{"vocab_size": 16384, "tie_embeddings": true, "lr": 0.00127, "grad_clip": 1.0, "seq_len": 512}
MLP neurons of a small language model. Each row is named by its layer, matrix (gate and up: input weights) and neuron, and shows model dimensions 32-127. Each number is 50 + 15 x the weight over its row's rms, rounded and kept within 0 to 99. A neuron's up and down rows have the sign that makes its largest values positive.
After each neuron's rows, "fires after" lists the tokens most often just before its 100 highest values on Wikipedia text that the model never trained on; "fires on" lists the tokens most often at its 100 highest values on Wikipedia text that the model never trained on.

L3.gate566:39 36 10 43 43 55 58 63 37 68 59 40 61 46 33 68 48 16 53 54 61 70 57 60 34 44 35 71 32 42 48 63 44 76 53 34 53 42 42 46 68 36 27 44 45 41 15 52 67 34 55 50 64 26 29 50 36 49 71 63 37 47 52 62 60 46 28 59 31 50 37 44 43 69 25 37 80 46 29 64 09 52 45 42 41 28 18 56 63 31 33 44 59 56 64 60
L3.up566:62 33 56 60 60 26 31 46 52 67 58 17 75 64 54 48 69 48 63 60 33 53 38 57 48 59 60 60 46 68 61 35 36 64 71 41 67 60 63 38 42 53 49 63 59 84 55 41 67 56 30 57 59 48 78 68 73 42 53 55 38 17 53 61 45 32 61 36 72 63 34 67 41 14 35 47 60 58 49 69 47 50 31 30 15 35 38 40 30 60 63 29 48 30 68 40
fires after: " |"
fires on: " "

L11.gate167:47 33 62 64 40 40 30 45 46 48 57 45 55 27 31 58 63 21 65 40 75 66 81 45 49 76 56 53 72 46 67 52 40 77 30 49 42 45 67 46 40 38 42 43 61 58 44 68 58 66 42 33 92 46 42 27 67 56 51 13 51 41 34 60 59 42 47 51 58 54 29 65 36 41 52 32 72 23 25 66 21 74 33 38 47 32 44 63 48 52 47 60 42 34 78 31
L11.up167:46 54 76 42 22 15 47 52 44 36 53 48 49 71 50 57 65 73 52 56 43 65 63 57 42 53 52 54 98 51 36 75 40 39 38 66 31 66 37 50 55 55 76 49 40 53 37 44 66 35 48 73 18 28 54 63 36 75 47 31 57 66 60 32 43 56 44 76 58 29 59 58 44 27 61 58 51 31 71 57 54 47 39 43 33 54 29 61 38 47 55 41 50 19 65 78
fires after: " |"
fires on: " ", " 5", " 1", " 7", " 0"

L3.gate108:75 47 27 69 42 68 50 49 68 40 47 32 47 52 60 60 69 35 39 68 52 45 49 29 55 51 14 85 40 29 50 39 43 44 34 71 50 55 25 65 43 31 54 66 56 60 55 36 48 42 55 52 15 64 58 39 55 81 45 54 51 60 47 42 42 85 59 62 22 44 37 49 68 60 25 53 58 55 66 51 88 42 37 46 35 66 60 57 43 50 61 67 60 66 52 66
L3.up108:59 46 42 52 48 47 45 52 60 32 50 22 40 53 55 66 37 48 48 39 15 39 46 47 49 47 50 44 37 52 42 56 57 44 61 63 45 54 31 72 50 59 38 83 36 85 62 37 53 48 50 77 51 59 66 55 34 41 51 42 68 45 66 56 56 37 30 57 75 63 60 65 42 66 44 62 54 62 39 43 43 57 53 48 33 57 39 46 38 69 36 49 55 48 66 48
fires after: "\n", " University", " College", " Duke"
fires on: "|", ")", " of", "-", ")."

L11.gate170:52 50 68 46 38 36 57 79 52 67 46 72 39 47 34 58 41 33 41 48 39 58 37 38 89 49 45 56 45 51 33 56 65 49 29 43 76 49 40 49 49 50 44 52 85 51 48 32 56 27 30 09 43 41 49 59 77 68 45 42 37 31 66 54 51 37 39 58 62 34 83 55 65 40 47 44 45 47 54 48 59 67 64 61 49 44 45 72 94 40 41 35 55 52 52 51
L11.up170:19 32 57 36 21 48 32 52 49 19 45 16 51 66 34 56 57 61 47 36 85 25 35 65 67 59 40 41 50 17 52 33 54 47 27 78 60 49 32 68 52 30 75 38 58 56 53 51 50 41 47 63 42 33 59 54 60 57 33 24 58 48 52 19 24 57 40 41 75 30 29 55 41 81 41 23 53 56 42 56 76 40 46 70 55 50 59 51 57 56 69 59 61 35 45 57
fires after: " |"
fires on: " "

L3.gate26:59 37 38 52 37 63 68 63 57 40 48 18 27 64 53 24 49 60 79 62 17 41 25 61 53 54 42 35 39 72 36 57 47 40 36 61 51 43 61 36 45 45 36 50 39 60 56 51 47 51 58 29 35 66 29 10 52 52 61 84 41 67 50 33 55 76 54 54 48 79 46 79 54 35 44 54 57 72 43 28 63 38 40 61 45 40 44 49 41 22 43 56 42 25 94 74
L3.up26:64 53 61 35 39 46 46 55 45 48 47 26 32 55 48 95 61 66 53 50 24 75 48 56 59 16 57 37 73 38 46 40 40 61 52 44 55 69 59 24 54 36 62 40 71 57 66 53 59 53 78 47 69 48 47 66 54 60 53 39 48 37 60 54 46 53 41 54 61 39 60 58 52 64 52 40 54 36 44 43 51 68 47 48 55 42 30 52 48 21 71 51 45 39 19 23
fires after: "\n", "\""
fires on: "P", "B", "S", "G", "D", "E"

L10.gate482:59 49 59 35 44 58 69 58 18 53 47 73 53 34 21 56 30 66 55 70 41 35 53 42 49 46 42 55 48 66 35 74 37 52 45 48 66 36 51 71 58 41 28 04 52 41 81 53 34 41 61 44 48 58 20 51 55 29 54 60 38 38 51 41 72 39 56 26 74 66 52 56 25 55 56 43 39 51 76 51 47 35 67 66 54 33 56 59 38 86 53 58 46 35 48 52
L10.up482:17 26 59 70 59 75 58 52 47 45 65 52 58 55 39 35 52 21 55 26 31 52 34 50 36 23 54 45 27 30 67 54 44 33 56 58 58 65 60 23 44 49 65 49 67 58 38 54 46 34 58 56 54 45 49 32 69 28 37 49 51 24 66 49 68 29 26 55 61 62 46 56 64 23 40 40 47 54 45 20 39 52 29 52 23 42 54 46 54 46 48 33 35 39 11 76
fires after: "\n", "-", " |", "=="
fires on: "C", "===C", "P", " C", "D", " D"

L2.gate0:45 85 49 28 64 45 62 60 45 44 43 52 40 54 56 48 30 43 74 65 44 56 46 63 64 27 72 70 82 65 20 13 42 72 37 66 58 42 63 29 55 29 37 21 62 79 48 43 70 68 69 57 50 57 55 64 69 26 56 80 46 54 60 54 46 33 47 59 42 53 57 33 30 44 50 38 59 46 45 44 68 41 56 41 48 46 36 31 81 32 64 63 58 65 45 65
L2.up0:67 55 16 56 60 48 54 70 82 50 58 66 24 20 58 48 53 62 68 48 61 72 58 40 66 58 43 30 75 44 11 42 54 49 50 29 28 38 55 38 51 63 71 55 49 59 64 47 39 60 54 34 29 61 45 44 28 62 53 68 29 48 36 22 49 41 51 55 46 35 45 47 59 24 57 41 54 41 44 65 71 51 23 22 61 20 34 41 45 49 64 74 57 39 29 63
fires after: " such", " well", " known"
fires on: " as", ","

L5.gate449:49 51 54 58 55 58 27 40 64 45 42 39 71 47 62 59 70 07 61 39 40 61 26 47 65 37 61 67 59 36 46 71 35 41 36 38 29 53 49 44 45 52 41 30 42 63 60 36 33 25 37 22 50 63 50 52 64 43 61 39 39 46 50 51 19 39 61 48 68 38 32 59 49 51 57 53 70 41 39 37 22 48 65 35 53 31 54 47 51 44 74 53 43 33 51 60
L5.up449:31 37 51 37 56 55 59 48 27 55 39 20 73 45 44 29 39 52 33 44 63 54 58 55 55 78 63 60 66 73 46 54 66 72 32 43 60 49 49 55 38 58 49 29 41 72 20 77 40 34 65 56 51 34 94 52 55 49 30 44 47 39 48 33 66 55 82 39 41 45 51 30 73 54 62 45 56 33 59 37 99 43 40 72 36 41 51 77 20 64 30 49 76 53 50 34
fires after: " |", "|", "°"
fires on: " ", "ib", "ig"

L7.gate379:54 74 35 49 25 51 54 40 47 26 44 56 67 43 37 66 41 56 31 57 26 70 54 45 61 58 50 33 42 47 13 61 03 47 45 36 51 54 56 43 49 55 34 37 58 40 42 57 37 30 55 34 48 44 30 33 38 55 74 62 31 58 53 40 60 47 61 54 40 53 35 48 38 40 59 61 22 40 37 60 59 46 59 56 41 72 42 34 60 37 40 21 64 79 35 39
L7.up379:36 22 28 48 68 27 42 66 80 38 63 53 29 62 55 64 62 65 24 45 53 61 39 52 58 64 66 69 40 46 66 53 43 21 69 57 51 67 39 75 72 52 64 82 45 40 38 61 57 66 35 62 64 65 74 68 46 45 70 32 57 67 50 34 61 44 47 59 56 40 44 33 47 41 50 58 58 93 53 44 79 43 67 44 50 48 28 50 32 40 62 53 60 66 58 34
fires after: "\n", "==="
fires on: "O", "For", "At", "In", " For", "After"

L2.gate447:52 73 51 31 57 53 53 50 51 52 43 19 33 41 70 31 69 61 64 67 15 58 75 50 43 31 52 41 54 45 36 59 49 57 58 56 39 56 41 58 45 61 24 73 27 49 31 53 51 72 50 32 53 47 36 36 32 42 65 68 49 47 43 72 62 52 69 57 22 55 54 49 57 34 15 61 44 43 49 51 64 53 61 65 57 35 07 76 89 37 34 45 42 56 66 80
L2.up447:55 40 48 53 55 43 44 64 47 33 53 61 44 22 17 67 99 45 51 69 30 45 56 48 24 38 72 57 47 48 46 52 36 65 42 44 49 62 31 27 82 55 35 64 91 46 58 48 39 48 47 40 59 50 53 58 63 53 34 30 43 71 38 50 64 61 51 60 55 53 78 35 57 28 20 66 66 42 59 60 25 43 39 43 49 50 37 45 34 21 63 51 54 38 62 45
fires after: " 0", " 1", " H", " W", " 2"
fires on: " |", "o"

L5.gate591:46 42 20 25 39 44 56 44 47 58 41 29 37 16 34 57 57 61 49 49 52 62 54 48 85 35 42 63 22 45 45 28 75 47 61 48 30 54 63 60 66 57 61 76 30 51 49 47 34 52 78 31 52 35 61 31 42 63 35 58 51 52 61 56 44 54 57 56 26 50 34 43 35 68 61 69 58 59 55 42 45 42 39 55 64 15 37 77 21 30 61 42 61 38 68 41
L5.up591:76 66 69 59 61 54 37 66 43 63 27 50 45 52 87 24 54 22 67 56 70 48 20 68 59 53 34 24 52 50 50 56 54 48 46 74 46 60 19 51 49 50 28 54 34 55 62 40 45 43 67 75 28 54 41 62 31 26 82 60 56 54 43 29 35 68 79 42 54 60 40 42 34 41 24 12 49 48 69 70 37 58 49 21 56 28 40 40 52 38 39 46 58 43 63 28
fires after: " the", " |", " a"
fires on: " United", " full", " part", " middle", " deep"

L11.gate586:40 49 65 37 35 54 69 45 74 48 47 19 42 62 35 40 42 72 64 52 64 33 84 92 38 75 39 43 38 66 37 55 82 29 34 50 39 43 39 46 61 71 68 40 47 56 30 44 81 64 40 19 52 48 39 27 56 62 31 53 74 40 32 71 76 42 43 44 25 53 59 76 29 41 62 46 51 60 44 57 50 36 59 52 33 50 38 64 26 52 43 52 54 29 64 45
L11.up586:76 37 49 57 47 46 28 45 43 56 53 53 87 47 55 15 57 41 43 73 40 56 10 46 41 41 44 59 47 43 52 66 52 50 76 47 36 67 64 48 73 74 51 54 58 28 42 38 68 75 37 58 32 52 77 40 43 27 47 93 58 26 59 59 43 38 43 34 32 58 51 54 75 50 47 75 62 14 55 36 33 72 64 63 60 51 20 48 55 59 51 55 29 15 35 45
fires after: " |", "|"
fires on: " —", " USA", " 6", ")", " 8", " 10"

L4.gate595:57 45 46 56 37 42 52 66 41 54 38 61 53 29 78 39 70 57 53 41 40 60 67 46 23 42 51 60 29 48 57 51 54 54 26 61 53 67 59 48 52 98 22 46 28 60 39 36 44 58 64 52 58 67 59 61 65 48 53 98 39 70 54 38 41 60 40 37 67 42 68 32 43 52 43 63 66 24 33 34 46 41 09 48 48 24 16 66 55 35 83 52 68 62 76 50
L4.up595:48 46 29 55 17 39 44 28 60 66 47 33 26 72 84 33 31 24 60 52 81 65 74 28 43 42 39 22 24 65 62 63 34 79 71 33 40 36 64 37 61 41 12 41 47 36 41 38 42 59 58 11 47 48 29 49 41 20 41 61 57 83 90 60 49 50 49 55 25 94 58 42 35 50 33 74 59 56 18 68 60 30 53 67 63 25 54 77 54 47 71 76 49 27 39 60
fires after: " |", " 9", " mar"
fires on: " ", "78", "ries"

L3.gate494:63 90 39 28 66 36 68 33 63 49 56 73 47 28 61 46 41 69 72 52 40 51 39 26 39 58 76 51 35 20 21 38 55 51 42 64 41 46 38 40 55 37 67 72 66 60 39 50 46 69 61 64 35 41 38 47 20 47 54 71 46 31 29 44 33 77 42 75 51 35 40 49 46 56 63 51 43 74 51 57 82 28 53 67 42 46 30 32 86 19 61 74 55 44 33 52
L3.up494:25 43 61 34 32 70 12 39 60 33 41 54 27 72 32 53 60 37 48 66 45 63 43 56 52 44 48 39 38 66 24 36 43 54 49 73 80 80 25 51 29 61 65 49 39 52 79 73 46 60 59 48 36 67 85 34 62 66 53 51 52 62 42 51 39 55 89 72 52 50 36 43 59 84 45 68 36 52 47 74 58 58 36 45 34 43 52 38 38 62 42 30 65 58 83 56
fires after: "\n"
fires on: "-", " at", ";", " |"

L5.gate11:46 40 57 71 45 64 54 68 36 74 16 33 33 60 43 51 57 31 52 43 45 28 46 73 75 52 14 58 45 42 46 46 28 57 81 78 39 56 51 62 43 49 37 51 46 40 20 38 38 35 39 62 47 42 51 70 28 54 46 49 46 46 56 52 50 78 41 34 63 40 55 71 84 54 40 70 41 45 51 50 49 48 51 52 66 44 32 27 75 41 59 64 32 28 63 41
L5.up11:79 52 42 65 58 53 32 55 47 38 28 49 32 60 70 72 48 59 33 31 57 70 53 63 47 65 73 66 22 54 62 32 46 48 53 52 54 74 45 34 63 34 60 45 48 58 55 45 59 40 73 27 63 61 44 60 43 45 46 57 46 40 53 66 62 14 18 71 38 36 33 70 63 58 35 80 50 61 68 63 58 61 40 33 64 68 39 63 42 71 37 63 71 46 34 37
fires after: " |"
fires on: " 0", " 1", "ment", "its", " 3", " 4"

L3.gate199:52 57 51 30 36 70 76 70 39 71 27 75 30 38 57 47 76 62 74 25 46 74 36 41 36 40 55 99 57 39 67 34 47 58 30 67 60 51 27 63 56 44 57 48 44 67 68 47 52 55 38 58 21 27 59 63 48 64 46 38 24 72 43 17 32 75 46 58 40 37 75 49 53 45 38 66 66 39 29 76 44 38 44 58 59 28 28 46 69 66 43 39 80 45 19 59
L3.up199:83 27 35 19 44 63 58 67 21 32 39 25 65 55 32 35 12 50 67 47 68 26 46 34 24 45 53 69 49 46 47 82 55 51 45 62 46 61 39 66 57 50 56 42 48 42 37 55 32 74 45 60 28 50 67 60 36 53 69 45 53 52 47 25 42 51 32 41 40 45 59 33 59 38 77 62 54 51 31 73 38 61 55 37 53 35 35 29 69 63 54 57 43 40 22 35
fires after: "\n"
fires on: "===", " ==="

L3.gate254:43 62 42 48 26 22 64 72 52 78 19 42 31 33 35 36 44 50 20 70 41 43 37 32 38 54 50 59 43 28 52 54 49 56 41 34 54 70 56 52 31 15 84 67 13 43 47 41 63 43 37 63 62 36 56 64 51 33 52 73 25 50 67 75 55 72 58 58 44 51 50 41 57 54 39 61 66 05 47 50 75 57 16 59 41 23 57 59 63 69 74 56 44 43 40 54
L3.up254:79 37 43 73 42 51 76 56 33 75 31 51 59 55 48 55 67 63 19 37 68 50 55 49 43 66 42 39 53 37 43 34 62 42 51 52 30 64 31 07 52 56 48 52 47 66 57 32 72 54 47 65 57 54 35 35 65 93 65 77 17 42 60 66 34 60 40 63 84 45 84 39 61 51 92 58 58 46 43 64 29 63 37 53 31 76 21 67 50 46 47 66 48 18 60 42
fires after: " —;", ";", "\":", "A)", " 1"
fires on: " —;", "',", ";", ":", "-2"

L2.gate159:48 77 67 52 58 62 77 85 26 53 70 38 65 38 41 61 46 48 44 48 15 51 55 65 58 38 44 56 73 50 67 38 58 44 50 37 60 70 50 30 67 49 30 49 50 99 43 58 35 65 65 57 59 59 14 34 43 48 55 65 57 42 44 57 41 65 59 36 61 61 47 62 41 55 48 43 63 32 53 32 47 65 46 53 25 52 30 58 63 62 51 64 42 67 43 63
L2.up159:37 31 60 57 19 44 39 25 62 39 48 67 58 91 56 46 71 36 46 58 54 47 21 28 57 53 40 55 43 40 70 44 50 36 27 41 74 30 44 44 55 54 56 56 54 66 47 33 52 33 71 62 69 56 28 56 15 33 67 12 53 55 60 63 71 65 46 70 16 49 79 47 73 77 27 40 59 57 65 57 20 58 76 48 32 67 64 46 26 75 46 30 32 59 47 58
fires after: "\n", " Daniel"
fires on: "M", "L", "s", "C"

L5.gate310:55 35 48 59 46 46 45 46 57 57 49 37 51 44 68 54 31 70 37 77 45 59 50 17 70 40 43 70 89 38 38 59 55 51 72 60 50 39 62 57 56 52 12 40 38 52 10 41 79 83 31 38 60 55 45 33 49 46 81 29 69 38 44 40 46 25 38 39 71 70 41 56 39 31 49 54 52 55 74 61 49 70 46 34 46 33 34 59 39 52 85 29 38 46 53 63
L5.up310:33 24 73 55 46 44 17 51 65 45 51 52 81 57 67 82 45 26 65 37 47 62 58 47 42 67 25 25 41 34 59 48 46 66 76 66 50 59 36 61 63 39 43 47 28 66 79 55 30 36 35 70 29 41 45 36 50 28 54 55 30 34 57 52 47 34 82 49 41 36 39 40 42 16 29 64 45 40 54 60 65 47 46 35 38 37 66 78 44 64 53 63 48 48 46 36
fires after: " |"
fires on: " ", "th", " one", " mid"

L2.gate127:47 56 50 65 44 68 52 55 43 53 36 40 48 55 40 67 53 58 49 37 56 73 47 44 41 53 63 40 54 57 70 44 60 58 49 59 38 66 35 42 48 57 52 54 28 54 50 71 44 47 25 35 31 41 53 35 16 64 47 66 30 37 44 33 54 50 49 54 78 35 40 49 14 62 61 29 40 32 31 49 48 37 40 45 65 53 24 67 49 60 56 21 87 31 47 40
L2.up127:38 49 47 40 24 67 43 58 54 44 59 49 30 69 39 34 51 24 60 41 60 69 47 51 35 21 66 32 46 24 40 78 39 15 40 25 37 44 51 63 45 53 42 48 50 07 76 40 72 51 65 33 53 37 39 54 28 36 31 55 61 60 62 69 66 54 42 47 49 58 50 43 62 70 47 39 48 42 55 48 47 12 45 51 70 47 48 73 59 52 49 66 64 57 39 41
fires after: " on", " On", " (born", "On", " and"
fires on: " September", " June", " November", " January"

L3.gate482:60 35 52 40 74 37 58 61 52 43 62 38 41 69 50 71 57 63 33 35 56 34 57 50 37 50 51 56 73 59 62 56 50 31 34 53 49 55 51 68 50 52 81 47 14 53 60 57 45 39 27 54 35 77 41 56 51 48 40 46 49 70 54 64 41 54 52 36 60 61 73 41 64 36 54 42 54 58 41 55 53 51 50 38 52 49 65 43 35 74 53 37 59 51 61 48
L3.up482:57 30 40 45 19 59 83 58 61 46 60 34 60 60 47 65 27 34 38 49 55 40 71 57 53 54 50 35 24 45 23 56 57 74 51 55 50 60 37 44 24 56 43 58 58 37 55 35 70 33 18 35 60 40 49 74 90 36 43 50 59 63 70 76 50 55 59 68 48 53 39 51 63 07 29 36 67 50 59 52 63 78 49 43 12 68 37 61 34 49 39 30 47 68 34 31
fires after: ")", "s)", " in)", " 6", " 4"
fires on: " |", ".", " -", "\""

L11.gate69:55 53 48 53 32 36 85 36 61 71 34 31 58 62 25 57 56 69 40 55 68 51 50 53 68 44 44 60 50 38 64 43 68 40 41 63 45 51 54 38 53 34 34 62 41 56 55 64 47 56 56 71 31 12 36 14 63 48 30 61 24 54 72 81 49 56 46 52 62 32 32 44 39 65 28 48 63 90 47 25 55 46 61 54 43 44 35 55 40 37 41 13 38 51 47 41
L11.up69:42 59 86 36 62 37 59 54 43 34 35 67 49 59 49 22 71 29 58 47 38 42 77 45 78 41 57 71 41 43 47 49 68 77 39 30 45 47 46 59 57 27 37 39 55 47 25 56 45 58 55 33 28 37 61 66 17 19 37 47 42 36 44 62 65 39 54 55 67 42 26 43 37 44 71 33 51 40 38 44 80 71 49 61 38 69 60 37 48 41 50 61 67 59 48 37
fires after: "\n", "-"
fires on: "|---|---|---|---|---|---|", "|---|---|---|---|---|", "|---|---|---|---|", "|---|---|---|", "|---|---|---|---|---|---|---|", " Country:"

L2.gate448:59 51 50 49 49 55 58 56 46 62 47 40 48 48 58 79 55 47 52 43 51 36 37 42 33 52 59 23 20 40 66 35 20 41 36 39 73 49 52 18 42 33 69 60 44 75 54 77 54 28 46 59 61 67 33 50 58 52 59 62 62 62 46 55 40 68 30 36 43 32 51 52 52 48 65 73 66 39 46 34 53 61 51 65 52 64 26 40 34 66 71 48 77 27 37 42
L2.up448:51 36 41 52 43 49 52 70 47 53 56 27 63 49 70 55 69 62 41 33 43 39 41 52 68 48 54 57 62 70 21 45 73 56 66 71 65 33 62 20 33 38 29 40 43 53 52 43 52 59 44 54 52 49 25 61 39 34 36 42 17 61 55 62 62 57 46 74 54 26 32 56 64 53 42 31 77 08 58 42 50 57 42 45 45 62 61 64 41 37 44 51 78 59 63 31
fires after: " used", "\"", ",000", " million", "\n "
fires on: " of", " |", " to", " in", " -"

L2.gate571:69 47 56 48 55 43 21 41 64 40 34 64 61 41 55 75 92 44 70 52 31 55 42 47 63 61 10 62 62 53 19 49 42 69 41 61 40 42 50 37 73 39 71 48 49 76 51 67 25 46 67 64 27 48 49 40 71 39 34 47 49 58 55 44 42 60 65 47 50 52 30 63 44 64 89 48 57 55 40 65 71 20 68 84 57 42 44 83 51 37 67 21 62 75 48 49
L2.up571:40 75 80 45 32 46 32 29 65 31 25 56 76 40 55 58 48 64 41 44 65 42 49 54 69 39 50 62 56 77 50 44 29 37 40 53 49 62 55 49 65 59 44 40 50 76 64 58 34 63 51 42 27 56 71 34 71 61 47 53 68 54 46 46 53 47 44 41 51 48 46 34 43 32 69 50 55 37 55 58 58 29 41 47 27 41 56 70 48 32 72 30 54 86 22 64
fires after: "\n"
fires on: "=", "-"